Weights of a small GPT-style language model, trained from scratch on English Wikipedia: rotary positions, 7053 steps.
MLP neurons of a small language model. Each row is named by its layer, matrix (up: input weights) and neuron, and shows model dimensions 224-319. Each number is 128 + 24 x the weight over its row's rms, rounded and kept within 0 to 255. Numbers have three digits each.
A block is one neuron, or neurons of one layer that tend to fire together. After each block is what it responds to, as a language model described it from the Wikipedia text at the highest values.

L10.up298:131085130159142184170123151137086135114140063128126122166170151142138116094144099145124109133138136141114124126157102141144104114113133137189129099110125111105138107137095131099104147098142134098151130130114139139151126141116108137111122167139168122125157162149101158159104105137172164124
L10.up326:102090143121109129051103077112120108112127130140125115157115130140142145099159081127183113106102108078106152123173135147139102147092119123149104122125133132096145107132134137161155159106138127160099117127136121128148108130161145136106135116195150145092107161193124141127104149146137098167
Responds to: Opening piece of split words. Short first fragments of a word broken into pieces, mostly first names after a list comma or "and", such as Ch(ris), W(orth), ch(allenged), st(ores).

L2.up90:133150119140137110154095098111134115127113164099120131145133150103176128150163180073100158135073154132138112119112135095102140138130150100152092124151140141171146137135152125133177153131150144157116115094120158138160106155098108113115107108141165123111106137123075059143137131091149110111
L2.up719:111122098150154135103121111135155142135118120100119081138126091173128150131121099125092108139073140096091158131110116141075158148102163128095122152135133135132128134131098122123104136142134121132150136132091153126133130157122142123150156152145154160154090163139105079161116138116110156153
L2.up914:119110130128130174089093144203162119080133153139142151099164117128145153144131117136064111105149119094139126093130122113106129108133108127111129137118119135152128115127138144149130132148141118159136125110116103067099121144132108154144180152156149145100149174138142127138140179151127144128
L2.up1171:095105125126156157132130110145140164128149098111116084156133120136137110115164150171082149150121142111100088110089155107173098123114121110138157106094144156180104088149122117146151141108193156153134112153085118101108135128175146126123169108120119156140132121159147131127125122111108082151
Responds to: Mid-word fragment after capital. Short word-piece right after a capitalized first piece, often at heading starts or in quoted names, such as M-o-st, M-a-jor, Rama-d-an.

L2.up429:136105125188142120103131139139110151119139099114119127093132132115075136146124107132119133123083123153130141136114126113113096132128151137162171153150090167128066155158088175134151124156112091096163175136140133137101095143159116133144135115090123176137071111114102161135130137140134090053
L2.up635:125111135172119132141116126155138154132069111121135128088131108112106156160116144145159133141127129134166126178086102110122108141108116159095174133122134141152184153127105148135124135115108119119110118112113137165097145153109131142111113144073112110094140097113147121095124113133151115068
L2.up755:146141157125110118121181122124111131132143124112104109112137119127109150122124106118111086150141123111128154144081094135141072110125143147127132091120146094152124146100108177122070123154140106166147096155131152137154143159088125135073141113158099152146132120140136115104153105139144156078
L2.up1045:117161127189132096122130111148135139137154120136115136152125125113147126138100081163170119125143143136172117146156121150153091102136145102145156088107143162145111165052134127171126114091119139122147174152121123106112102170098108161125133111136096152129151113102124132162095104143129134080
Responds to: Biography description line end. Line break ending the short description under a biography title (e.g. Gambian footballer (born 1994)), plus is after the birth parenthesis, and stems like goal, work, result before a suffix.

L3.up28:132148100140148111167120101134130122113131149137088113132152090147168129110169091111151139138147105130130147111140101130125124120169132096109146153131134151124114086119107091137148118154136161161121128093104119135097086161128152146141127086122175127188104151122158141164176147138105093125
L3.up44:120120152099137125140133150091116147094116122104165164126151112093114139157104107127122136093083092139112146103131107138121118095148086150137146115100101101144131165137094103108206137126141159167126135130119079076147134147130144177122111134150147110140136119161159116130121165105142137120
L3.up269:095174125143105127088092173172106158093117133095110148101111129089153119093107106120133135129150104105122151126089147082110111155178151144160176117120164132089136109104110151154134145130177159137124139143108129095144139157163125156078122117155104137087104116113152122189120151104126111098
L3.up633:111089092155157138137151126099111121161124138130129119111118092144119127105118108162145112120127103131131126086129126058094134122147154119137158118113089115125173140120092076136171131153127152117139147138132101105167115151129114166098139141142123100205173093116144127149199155126155141093
L3.up757:125154103091167129127103114144109126122156119120139113090127112129163142095103108091148128120120156145140148109170117096114148110166086138163144154134121169123140124144085108126139104137118154191103119158136116105152100146148091167114100167135139097141118117121115110133161110089127132146
L3.up993:138155111137145103134150125173100141130146142120102109083113180104130144134086090132114118116095129126134135150131066121161103139090143122143141139119160129125128141109069100125117182068155143136141126126108192098102121145170163110129091103157136152101118112093160152133075151098173157085
L3.up1021:132135148091165147124169178134105113092144116073115095121155117146146108084112099076166126124130133141112124168093135130111135143141154120130105113142130089132163104137122095116144135108129107139096118163138091129090159152133134130127108124169111135167161114127166145175130185153095107130
L3.up1040:116185112098086086124125102105118130149153111140127124113110133122117101140136139143141142171101168113116108147128143124118077158122092132135183100120117105150151106073135136146154124086088149089147136121135130148148125165109153106117125118147124124128146109109125121131077134085150112103
Responds to: Section heading closers. Closing == or === markers (and the line break after) ending Wikipedia section headings, e.g. ==Early life==, ==Career statistics==, ===International===.

L3.up330:142108147145136084186185137149130112135134124119171124142135143095113100143139164143175142158122133145118117147078139105129121135141143138138112152096134119114124155113109093121110098146132121125130137120153110104105134087099163151108081089114074110098122125116162177132096153109100166115
L3.up451:141144123183115125146131135112124108114070113150167074137120127094132163151120133107121123157106149122147157082150112123122127122119108114096135153140099155151158116186138141129148106096118156081106112161137134111131127145130136196121108161128138091102099111092132145158096140144144170112
L3.up593:124110132111084128132173157094078144131142133183150108121102105133140129131097124143130112118113061118121108137124118104119129129093132089124136104114126069127119155144113150155143132084146070110119128159119070118132094173156093107115131131176110115111156150132102144129116164126105152106
L3.up613:109167142118121143179177128143100134119127118118159129128187140134141126171118156113160130116186149139129158170122125115071150102092132105150126118147159124135125136116111113078142156147121120087177152192151146103142122109097112066109143104102134137117121134096108158134128112170167134120
L3.up622:131145112154138090124118143126138148100127110124146127108112131125173142121114116097127097139156112158155110125132127135154121132142102134122130136122168092134150122131098092143119087127119131114148113174152127123128068127172153130101144141109099143139153127118144135138106148127128104119
L3.up752:149096106137097150101154087106121123137144092112139120166146151127152168145093108113171140137134116104141107104113104122118183115146114117116138122129136107184122154190112159113126118106123136103120120093166156154105126129163110106114129151153108139104128163099125139122117121100110118163
L3.up1083:100146141175109115142111146114164121073141150114169132111160105123096122138114138100129104146141144158121101154119142133119120157099135147153143158137170112125112119120087183114109078099143122118160124121161123127136139113154101103153118103153116083085092070148121153121100137133147132113
L3.up1216:125129139155132126142137112130106063151149100100165090156116115125129115102127131101138147135124129140114130155098152185082126166157139096137118153123136161137101126151092159151120107163130107091123161133155146130146105120145086124161134144134128116145100141098122132137082087117124142117
Responds to: Sports-stats pieces and headings. Football-stats words (App in Apps/Appearances, goal, record, sub) and line-start = or === heading markers, plus mid-word ric fragments (Cricinfo, District).

L2.up113:144140114092121127111109111141125130164114125127090185125140173160144174128121138118101151127107128125168108166105112127101126081151110128144067121145119116135118115164068163133145159149100147123149140105121149109123123117127098133103143144138147143170123117122069135105131116103091151140
L2.up213:112140122135109126124129108095145142105108139142147142101124132158147155148103117118128124109109166165118118127108135129152141155110149154192122129138099103109094129097104186144155146133152172098133088164127104115092142160138128158077148141142144119123120166132128084121135115105190124067
L2.up630:119094105155128121167110131095130101123104139095115129112112094142159125140182144092163105085148132132139110133146159128143119141070086115136088127160096139168137112125147149108113125123145117117117156119100083121107113167118114121125122159178123121115147133156115084078154132071123129132
L2.up1068:129131102131088106067176106103110125143133110120136119175132121139124113088097133142130132150117118116091111148138141146148161117155131163134109129134081158135156166139146122149132140160156156126171130159123076115114109135135110126130136151137105110125096095101124068122156130152129135114
Responds to: Section heading closers. Closing == or === marks that end Wikipedia section headings such as ==Early life==, ==History==, ===Notre Dame===, plus some table-row dashes and mid-word pieces like equ, con.

L3.up181:104120139135134110174132105112124116122123154113136097138149160105095179122161126101113144065106123140139110175102107133130122155144157146109126155121094122142128083148141124181119099142196109127123138133133164095148137103100101089085106116083184125124142138136121165086141058092120160106
L3.up424:120139172138121146080124105154139109109115105127139153140150133124111139163157156106162172086095101103126121160125124152107099171158130104074107149163140095186143172131113129124136087132088088096111122151119132116128201178107139104142155151129142115091167127155140104122124109165130146114
L3.up651:110147121094109154139135108172137144107112145147127110099172099153137156186140172072150135112142122129087113165140112156115157124134139148099172159117107110136137124114135097142145105131123121154122126169148140114107111085134142123116088120164161122128129101121111121127110101102155115166
L3.up740:113129174142136127080181091148130147116102156165157113109156127129160177093131124128168117084137098119162102132124119137093153111129126136054118160144113125117174156149121116128111152196129098136118090164116155083125137075108148143125101113106192107129130160132128131126113120139140157136
L3.up782:160124127117130121107127119129148127127093132107132093104160113116129112110105079101139121097133112141136164111126129167095142143147147129149142148072134140134179097185133153120107110139100142094107159143115105145112104147087138165123108164159124098122145179168138150131103137165130161154
L3.up812:064161136135126102119142128163088129133131138133122155141186160133150138141103117161127124142129135108152151122128126161151106090146171173154125132168091125115118124143129128107114164111175104157104120170125130119154123139101127092152113088126114127120132139137089142121142104122144132122
L3.up1100:174076134128160137082133157129147108116116084127154114162150104121099136134143157150172103106072115083130172163139071150093145093145146137137112145154130111143140146134095113114092144157149166103158124164148167125108151146174131118101138116123102090113142165121125177112161127112103143146
L3.up1202:158112163145143110133142127123142128085122123124126112161131146097156118163130147094151150146150122150138130137203108136132154154126122137135113146105133156136187117177156097139105148117163122073139170096191152135129095139111109108140127149117176091079111144153140122157107120127125132129
Responds to: Word-initial prefix fragments. Opening or early pieces of words split into several tokens, mostly pre, dis, su, ur after p, re after P, as in pre-served, dis-pute, p-ur-poses.

L10.up409:133096159135167132139124148127154102138089125169136132083150140145116105142140138208123137113128119122120142111111159116144133146136111129093119085121098149108147105112149127176130079160144108134111104134104124123136148118088133085148097140110133127114114146084136129109142154122090102142
L10.up529:125086103150143126138109138130122100123112078111133099143124133144147088126130115132115103080110157094099089118128124099116146100108109145130104123090087139149117089098128133131120121140136161154134136123146112165112096122125133152172147131115134176092112118127118126150125089124110099149
Responds to: Introductory-phrase end. The comma or final year digits that close a sentence-opening adverbial phrase just before the main subject, e.g. "Before entering politics,", "By December 1880", "At the age of 11"; weaker hits on mid-word pieces.

L3.up207:157150151112119121118130161147090100128109144132143117153128117120121130167141140133151163131142159114122117110107133100135124177128136113089106149110120150158105133121110108145129095126143102109082143098097130123116127119146114097148152175124098130121127152144126159113141132171141130097
L3.up391:138137120107179129148143131128133150166118088148134117128097127145132133137083088112094076130104081138171130144128078136176102180093095102118116167097182100134109136125152094182145103114096128121146131110094122106161095167144104135106094113138110139110162079168137114112109133150113173119
L3.up719:114116102151149093123136167149135146158199103100108153132149134174148125123105119139104103148115133181105111109089164139138085121118150109104156145124112146111125116168110090157133132131167127111114169128109118085128163116120134116123120138123106154125119136162146135129106140130184119097
L3.up917:166155099133116118107114100094134111138184125138115137121111121122120141116117122153109125114138115094106100107099149130147159127116121105130125143113116126148184164120190145100109131089095140099149150142130104127141171100101131128098132123150120105131067155109105151151169114101154124153
L3.up983:148108157094144147092110154129084146129191080136116120105098124074104146127094145103081103110142153153094121138150117149108108163139147117131122095098140119093146126118141129126135107155103114131134140147138138177128137133138124162119123107122128129136117122139140138164116116110099135181
L3.up1008:107099115165114151158133109155108156105103093102146117142105156146143141136087152129119077104152119118088115136149102156104108153138135121116120116157172140148129133106124127147160118133122096146122124123112147107107137160153122144134102169146106125108091142145154111144145141136124124147
L3.up1238:107132112143145138131113105094174121131148105115133122121110127119132178112076082165138144108111140122138170136109088170116075115152185105105097106116155121150089171124165110119136104141107151085160112124088171134113155149132130159125125146145125116195170152099116141127155136184152166102
L3.up1277:145152135071129140162089141110160109142126134143159135146079140109116146174125076191167082117133120132119109129141161116140116172143162156099140098145130083155134132114158163152135157142090150119139149077129127113104115121117135140132109159076131056146092168119156146095082148127115136170
Responds to: Year number endings. The final digits of a year in dated narrative prose, mostly after a split 19/18/17 prefix: In 19|62, September 18|64, from 2003 to 2006.

L2.up152:164138147114110118151110098167162103116093153140129102146132139163191151156154111130149167132118150141131110116157141154103155124152136174117116097138152127150167145127093121134104117119103108129094112103122109105148163130143133144143160134137131111116127079166122109118178102090096116152
L2.up558:113133118089134098145108097143130119111128137082083115122176127170147162126143143137155167156135146135125136141136112123150149160151146124113092099133163117134115115137146163086117176074114128128147156152121094112169117133134110090121105082140146122104145113125118134133111120159111122201
L2.up682:156070133136134155187105150118155109150096139122110164098099098124129116133102119139155098153119132092197140102104104159098099138102145109100129140158176116133150133126124099159123113128138174113200124104165132123149140130171156139132164173166168098102140148129126178135134167144103138141
L2.up1195:110168125147143136090193156104103132089120117119133150107122102167166141141119139152120155130130154127092104116162087094123115134121101116165152122142166082106123158153122117117104149099077098141131054110115160097134108125112135114158127071144140139107168137121121115118111127106109156125
Responds to: Word-completing suffix pieces. Final or inner word pieces that finish a word split into tokens, mostly -ing verb endings (form-ing, begin-ning), also -ed, -ate, and the s in Po-s-ition.

L2.up174:130178110148122108065103101114120126145127115137151111195132128144122156114131113116154117155148142099121113165088102140095154117118102146163115121087139169151119120136151106092143122114139088158122128117157149136105105112169140141174128125155116092131134128094123129153112130097133152095
L2.up197:160125127138125135129146137101159112098097093114092128142159077143138127149117127133171131112096104125139124166123133123131127142085130116146107130151149151114132160128158110106084138109138098108170123078134095133094138105150123120113126119157113130115159138124132189192152133141081056186
L2.up347:163103114084157171119107107099164128130141146140165126114144115125158157142105135146130165086134153143105105122113089159092100120134144166135124165140120133080126164151109103122132142122132151128119088084144121108170087157110127121114135122109164119113134107108094105156129136150152117113
L2.up1007:154116093113134100128113074132104155138131103123128179143145084133127141111117107085120145105104128116152117127118137113112134104168135126123129116143173133145161119156135110139124135125145109106120078112108146112099086109147132140144129145111106120135147100137124124167154151175107109149
Responds to: Word piece after P. Second word piece right after a split-off initial P or p, mostly h/hi as in Philharmonie, PhD, Phillies, also Public, Press; weaker for Ch and at.

L2.up549:166130160105114142125168098140149142092136139133144124101161079155134117099143142132149125122136133100144132107170102144152088105113124161109187155138137130162156138173140121105134138126145128145160139134112156117118065110123117093125108102122155099121136125134132125150147183104091089155
L2.up621:115115114057134134109157141148116149107136124157095076153120142148101138144128116131104137151104134096106118139094103168156141161085143132117118118105135134113200138148156123104117141134085131105159133166142158132079155137142118152123139085179129139117098098117108112090131067163105110153
L2.up957:124142104156119118154129111155128160104093168166184106146167186156133140116132098124134114156142179147130142113143063132111149092142135118088127120084144119150138134157143115074119124129156124118159086146113164129131132122127107060114115116149148105086158114140124114121139115126130116102
L2.up1139:098164134104124123119115113138142101095111159144113134142138149158143113156143145145093190133127133095100128113113121132101150126154145129141134137110166126114141130123119153137141132103149135107147103075140098109135117111134149097107107093121169108111111153178078081132093056074123114141
Responds to: Quantifiers and the prefix pre. Fires on quantifying words that begin a noun phrase, such as most, all, several, many, other, both; also on the prefix pre and word pieces after P.

L3.up32:156102164128118185130120114137185128147124176138149142142134124130111128115129082108158113108108153121158099129133144153131154098138133147128096127149136135121116051163082123112094150115134130135101114138114153122073125169142133126137126163149160152138144144136136130100082179137118084162
L3.up52:075144117115102119147146111089099133142091130118145133152182157136103168139167141114159189155141168093133132121076091078123144137082132090101110118105126153111145095115114119113131157163153105135115117127149138137138143110123120126152133154124166133117133099136095134104131133107134135148
L3.up259:113146120131098112152143087130095126138164136142158138153127154116110112138120152122118129116122107136176132123094124084100106065141130058095125095126139129164114128134141092106148166142109115121162132130155154107108125125121108122120138186126136142096136147121143172137122106116111158095
L3.up392:160093156098129112092125087121137118136135131122157142137131115148158128154117179141168201151085134157135152095183092106144101155094120108115132135126129143126079116118122103074134152100128124108170062075075125099099111176112145157121149141093140124138169156155116141121160164133154130120
L3.up520:118146081121179169131127157140126139094082166093096121127116112140155099135095120102124107119152123111128108155168113125140130145115115106116084127078136158162105082144108145221107142089159148127117127126147115170183156131081119146117136111119151138106094136106169135134122116094107121138
L3.up595:126116131106111100102126111154110133091119128136132153110118115125159164090131167122116124096113113133102096114114107111121120094125145166122102152096106105137113092120132149145127106161086128106148116143118134115100171130123108127147150156188182154134145152151093130141101133104131137105
L3.up982:136121159153153101094111129125110126106125123173147121111139163136181153156132115107186147121139149131144133130162114147118144147137081093127156109113154111122118165179114126131095145146133134116095138136100148110155140042151087128114139108113137094135127186101122143118158103109186100096
L3.up1262:132104080141111119165171108138177130112133093165156133113165181084146157160116162107133102112115146149093173123082147161128104101136124070096115130126135152154128128115119163098109083091187170134134136132126126136137129145164121106138127096105147152113102134111119171109132099112119120124
Responds to: Word-final fragments, esp. included. Fires on the closing piece of a split word, most strongly the d of included and sometimes of, e.g. swor-d, Wil-d, archite-ct.

L10.up127:118118130155119155176144065127153125123130101129109141130113112126137142109133112102102098154163117145116154154129119141121140158111115063140150137120118125071143154082143144085110171120145124136111136124146097120131137114118091158152130133135138117134128079153135155120101122161152163161
L10.up1273:108117100112124138116153128082123092114117091112140134138087118153141134119108109124125155140102143161134133126160130124120125160082129136126132137111146117098125103179114147103111126102163118151143090097113117129145127121134105136131128132166149122122146142121153173139112129175155153145
Responds to: Number-internal separators. Tokens right before more digits inside a number, such as the degree sign in longitude coordinates, decimal points in stats tables, and "at least", "No.", "$".

L10.up352:110077129134129133117148150161106149134129138099116130106138173157135146172135115105139133100128131158144120088183143106143131136103126082155089102137154071091133104147077122121121125130126098124130108131121148076054180154149126136117113136153127130123114109104114105140064132116134183142
L10.up412:151127145110134125104123111153126174118076184103124107136117138062128147115125115144139126137130134159135125129157124116135092122129122143109108148152155081125087123087159142102167145138183096135146108120095118118099192205152167147185127166113173154129123123120129114143099073124143119144
Responds to: Verb-preposition completions. Final piece of relational verbs and their linking prepositions, such as consist-s (of), operate-s (under), referred to, with-in, invol-ved.

L2.up230:126128100124108103169120101165112158108163121125097153158156109121162130126109124108188144130179122135133130146087138137100187122154150120097109129134122156116077109083123097156135125162123096115152132141142109134129151108126098119116140122122140131096128189148083145106134170088150173134
L2.up468:131095093127110132138109159092143135124172109134133132142116124139135159108095116151111174127130149113121080153090150146115070095119138094138139120088105151118138102117126130132147125130087111157133140149094111143111160153099128112147099156125091124145172130164119163142135115127146159146
L2.up576:122141131136124098140149121097084147115108127134097111102123128098105137102100071113151185100148119144155116136058117174149127087126100105135142109135120138086136132122105118127138151086099144114155149124114086098115128153123112129088120117120118104143109134108141139174102150113171153160
L2.up827:137104096105104081113114120116128157126164147152111129126117145158125139123110112084122127124110157146124097137117127163141151126131143112153135115133125141134098121109171108113110127121079123109166142131134070124173135156092072149119135128153122083141114190138142115135114102143146158157
Responds to: Year numbers in narrative. The year-completing token of four-digit dates in biographical and historical prose, e.g. the 73 in 1873 or whole 2012, often after in or a month.

L3.up155:154162109137155139098151161116120106127118141125148148126155146133140111083155145081161165131145149068139139134140130123137107153163129116082098183086129114125122183170097093105109196163127138154135119148125162153108115100113102098089137163094124117138104153122159141125121124105130160151
L3.up270:138117073131154111109124126161116125174149100119148142113144177118168160098123141106115106144134121107175136099143100106099113102109158082140151148125116158153120155134116144107095121110159136166116129109119169111117124125158118132161121112123120129122139106169122124109137088141146109124
L3.up355:136146140098200133113158098141114125176146136132128160149143148122108175153112161094108155122095137086089145143099139153135076155089141081115123091145150131162139124140117129102150128146121158115134135099126163122142148136128120160135133171110203132110121100145075149115138138096125083130
L3.up496:165156087148134142118085162101113119105128168146097097088121113127084149138089114094143144110159154098091106115164156141138110132146100185153104124187099127127107161091097141137136124089135137150166129116160108095133176104130142139140111109155169098124170142145145124132190125103144129141
L3.up711:159141141147111154091127166085097107118095153163106123100160121103147105119098115137139124102115109134143124081175141126118123173143117125161159141102108134150129115117152128103110132161166141137096117153128151095132171144120111108095110146138149108082128135164146141138127126127074129110
L3.up892:142107107113132112110132125125142126122136135141121137082157157110117106131095101106109154086116108112161083105170132162139090138139131145123088112142119134122133160146164158120118154169159128158121124117128134093109137146123123114120117131135118188127104107155160093163149121114077121137
L3.up1060:151133177105149138164122136126103094162129133113148119086104109095188089115135122137125140096145173168082140138121142146179063149153146152141106150117145184126151143113085149132127134102144114128125097107141134132144151153074156119106091134152138160126179166113152151165104142160158141173
L3.up1253:172100138089163153102112133093106132179097135166142142143100136097135121119148139094108143103104107114138111139106132135110089144124115139117086102123117131089103170096150118176133176168154174130108125150130146130127132148116139113139139159123103151112135119150099118141114127167125089090
Responds to: Word-internal "com" fragment. Mostly the subword "com" (also "op") starting or inside multi-piece words, as in composed, commented, becoming, recommendations, popularized.

L3.up193:141134177093126093134141067161127153136111135109101168137075163128117141145125156165103108112104155127118154133084114131126120120096123116117145102095123152094143113114138131144163099122098156135128137135090124161140132144179134122072129156110164112134089078137115138127145083108151129158
L3.up546:138117122134172117095123100079127153123133126134147132117160128137117151124152117091133099123152146142124163135113101117104135115176129163147104153151165149136150150128096143161118115109158133117152146104129130129155154121123157118081102174136114126130124154103163168142175103147108132133
L3.up676:152175145130125127135119125155118109136119130071129122120130137097163136151158139121116158170104137158122100123123122125141120079064132130059135132143152147128107154153126146113141098128177102159148095113116136155101102097113094125113115146120114143131114110099122100116154134116164065144
L3.up820:134117117126154103159091119128097116163098133124113102150154146138203165189126161095138129137114118150111153164130115105144104069094095148110134146128139172139131087142138108148139134084160104102128095149109114170124119114103122133103121158136151198095105121146089118133112132106120145159
L3.up832:081119138118109153165124132158112151147127098123162160107130164151117177178161120146135148123140128107108105125119101109154147083114134175150128128147122128085156147101072150129144123128114109121114119140153090147129100121130070157101148129093132127115127081112106165141155116128132142095
L3.up1099:158105160090110166167094133139134096134137132111128116128124139110109182140202146116170129125145164108144151091145107134107173112177094122132104124120182113128134142122115135106134171153154125113120138141116150103129142105148098138132102143114134113139142115108122146169155130153136122132
L3.up1153:119116132128093116122104122114131103141109097137158157127132172138099128133148124099120062098119112106129138108167125105117100101110094130147131120116136145131133177147161179106156091120139119168129128145096129120105122134139125179154114145147103132128121131174092147137127173113162157142
L3.up1278:159150135116104112117128140154109104118111131162157177152139122144123118109152189170141123184106140126072151142135152128153120111128120103140098135115130129150099097110122167127106142069180103107164169062132168156124113123134079151102144157109157110088153116137109178139154121093120121108
Responds to: Structured-data separators and directions. Delimiters and units in tables, census text and coordinates (empty table-cell pipes, ° and ′ signs, "from" in age brackets), plus "north of" phrases.

L10.up91:133113130139147143112121103171144122103125107138067164129138150112093132131174156097119132118143107124137116166137105172094164112130087161145156150140132117125153104098133137184098162057149163140096109112123108113156156123173117133133165114146164175129099167143097106136125113110112125166
L10.up151:120116111139166134155141123110116162084084093134132157081156130126131157129112175130122138148156130123109123149132112150119105097103169169101133135131131105170124113130137106103141126129153160088097108104122119126111119174124133124195125109127126075096083145101125187116183137142142139126
Responds to: Word-start fragment in split words. First sub-word piece of a word broken into several tokens, usually after a hyphen, space or table pipe, as in self-published, pain-killing, Bronze, Studios.

L3.up37:121138136057101163135134150125127156123098124130124121117122107116121139125118088139085141113117111126159119120097206138161090114149134102105132132121124142173138164109130120155135095079143129108098141121156083137145134137138106178123129117170154157111165128128114128121131133159130111148
L3.up53:150142153115118119101156101143115075118131090107139146120123101098108156158144158124118153141134145155112130146136152115094114127093114124135125155106120125100150117145177104097113155052200110113136133135106182097103140133143166116150128095114100145118127056143108172140159141166131108159
L3.up67:137136165126135171160112143141151160100117147166193114108145134088135195140157138153134161131112124142137115142122121142103140101132131096138148148137128108128122074110142141136145113082122139137141125096167140082102175122126101154152155107136174139131130192142116144117169123124140133120
L3.up142:099135126122155149101129109093101131114139143164122095168152153130140137093154150135109134125158132146152125111123159148156158131121121149150090131120122108105143133108142119127121113118145091133102156109131100104115135105156100115146132143154137147153145127178094136140107143121147156132
L3.up344:165102089163107117125093127138118118095104147097124114126172152079146122102140129154165141124135137083112094106173145102149174135104173148100132155133150168088131125111128132126132150113158165152142145151138165119122122126120142135122125118146169118121105100093135130152091124109122122127
L3.up525:151126116135103138139113116138188142152138114097148150145115097103144160143136129114133183088127149116104119128113157125156107146137124099084152142119149121113134127132212136123124092158102143144088147115114145104136146095105123122145093125114115127132180161122132143129112116152107107110
L3.up532:141098151102109136162106127117077172145108090149091149141171096129141151129133064152113108122090084133140100116160153143164129108097152120112157116131116139123111126147152086095147098108137104147106132109146126152113124137112124153136114138160150081155131114088103104146159190093128137098
L3.up1013:116128138167148127108109152095119131117157117149142143143105076106146144128119120132124113100123131163116111121189159171131148121135104125160169108133123108106115127149119137177130150135136129108101136147154105067068155149100176114133145152146115129160142123102149133169096164112140115101
Responds to: Word-initial "ch" fragments. Fires on a split-off first piece of a word, mostly "ch"/"Ch" (chairman, chlorine, channel, charges, Chinese), sometimes "qu", "l", or "s".

L2.up64:173118115113161101116075120145134132121124106159145114128131104129079179106130133098102112119128102097111096126106115119133138118144126143135133138082118174185142124081144112118104121114165150113165157126140150137101107136124120140079115133164141134134140131102123121173126163138130131138
L2.up338:166150128107118144132119121118093110158125153105097141131119136099081114154121126124119135154113108122104125160152128116139120136115147118148103147129186159116126135140161131142121093099105176119135120121143161159115139128140105113108124150097113119136148102148089115167146105143101106139
L2.up352:139127133116148128114103157082102158111136143123101137139119090111106078121100104136137098097191096104119135149147107144130068116135154129147148150117063159125124076085147206123126128110135125140181147158101138128092076092159115174156103141112101176127121118120158125131161118162122142126
L2.up435:150136105100135142129149076120131134137122112135144106149160102127142129112102130120127180154115109131108162075145142153124072153149171085102117132129155129157118108147116110134097101139102130150103111159146125136114114179120150143101118200104167138146182145127099113153135095152091158109
Responds to: Mid-word fragment "com". Inner word pieces of split words, mostly "com" after "ac" (accompany, accommodate, accomplish), plus others like re-con-struction, c-red-ited.

L3.up206:091113087107140149090149178120121082151147142124165093162105125158134137128167171136156127124117102111118129153120107111132109136129099132120110137164184133111149152104156114103146126118162154111125098152115130145156172121145143158090090114138130148147154088096115141096082100157142140150
L3.up287:099142125139149152151125092155114138140135128111159119114109155093104150126117128160142138176159175117116104149139164141120142140134121129138141157148136134138117123190116128134156144106171126116136114156075074160110132126159134111112078084116084149141163138114155158113173147136129127142
L3.up506:145093095130178110103125161112138150095122168114130125124122115112183179116168116092156152131155084153099151117104138133127123102130151143116061108162140125149104139130173129104087145143127167114150110140127131149138098151120125156129084154115096110155142197132142139087104121124132125110
L3.up560:160064097144127130144123137146149137114141166152121096100121129173104112122100168180099137167140080105154138128152135095164139122137125177165119128111134118135132143097118159148157175120165132110187130133131110114180145132167106155140121155148127100118150153142109112099138154132090141094
L3.up772:116168094155117095138095127098093094138164136116122133107158115130142118093103114129146112143110098070108126140127140127134151144119141166154146159126120107145105139060104164145099147144140141095095133199143118153118112137097102129082091130112139136136080128122136126085079135127085129135
L3.up956:091116084162114100126139136118192140126140074159115126153164097099138118127100157121166122157124132135147136138116129142124154149203148166125134158085192104145149149089112196098123135175124176093132118141130116162125104081136104129107124126126089103092154160136164133099119135105120117168
L3.up1138:145134149102131113146132118141105122141117119125101132116121114158087142115084158174116153121134135080133138152137115114128101103129145096128141127133123129120105104135097143114130115145182151163079109144123138118139129114128141181121128143131093137147140177187158073090150148071098143132
L3.up1237:075136134150122120125106132095081099150129165147110115082133119145126118128126151152121132148145117140131116167128122133118131180120133130151115128118111163093143122106114134112163148107138108138146131152133097106167171138104136120105155046167097103138134181111149179119129162103144140133
Responds to: Table row starts, word completions. Mainly the pipe or line break opening the first data row after a Markdown table header, also "s" of "Apps"; otherwise word-final or mid-word pieces such as car|ri|ed, b|us, les|s.

L10.up403:142080163143094165121142143158125119099130114138129153127143078113118173147128122146124141140105117095126085171142088135121106113162151134140112139110076079097103144168196145138126075128101143141130160111122106132153141126117146125165089119132172103119188120169124126163143126149149157109
L10.up769:077090161142150137086118135118136124101169108139117107127115093124119117138135072129109117071132084123123111133150131157108115096120077105143132103122142148100110089101137147154148097143182123135114143140137116123125181102126151064117129131132121187136129153152158178142141167122120130151
Responds to: Year and word completions. Final token that completes a year or word, mostly the last two digits after "19" in birth or death dates (19|70, 19|90), also endings like month|s, sau|ce, Re|ign.

L10.up24:114138124143119131096087096112170136123161152143130140120107112140124169144129153153106122134152141103174141136093113135109142098163129145146123130136167086117140132157146101140106108161174175099123111152168176129110113141156096132092101146132144079102119129134126142137092142130159119109
L10.up1165:129160122141103110142108175090136148130126119144166175136100114159150116152123130116116193112150168161153146084127133122091100103120110153112094136100106133115169112135148140145126156146097142156139176144124119109115135135122101126136115118153169156127182122080105150111123137090168126077
Responds to: Section heading word pieces. Word pieces inside Wikipedia section headings, table header cells and field labels (Reception, Club career, Player, FA Cup), occasionally mid-word in prose.

L2.up135:164148140124158116129156108144115115072187128152093141156149160129177128128157101149116128132161136130140089155101100153145158118122099092153126094157179137121111154138100114135127158143133113148162140102154135139104106148107130157093127177137168176148134103134131104158132122138147101127
L2.up361:166129133126162136130115136167178136135159114115127115092132148118136138097151103119140171134124106055147142122094142129110128147166070125151121123165117151129120105115146135150134148163132086120104119109143146074138100148093058166109102123110148116147107127143101135155170117103142136193
L2.up511:135063109086136133125105080150137144109139123147112160123136133155103117126121128142157121154121150074103095140136141119114112156101149115113108118149192138137139157133153120128084082133169125128169118122122130160126143114168139166143145133112185154134118134144132147173132145124061106121
L2.up749:164114133086133116133108119158122131143155139143143115118109137144119163112107118134158141115129110116127157168116124128110110106111128152112137130168120141121115127165103158156111087153112113145149116097154093153140119155146158117161113189171140111119123141133169125140116153119116142107
Responds to: Second-piece word continuations. Short word-piece tokens that continue a word after its first letter or syllable, especially M-names like Melbourne, Melville, Merchant, and there, remained.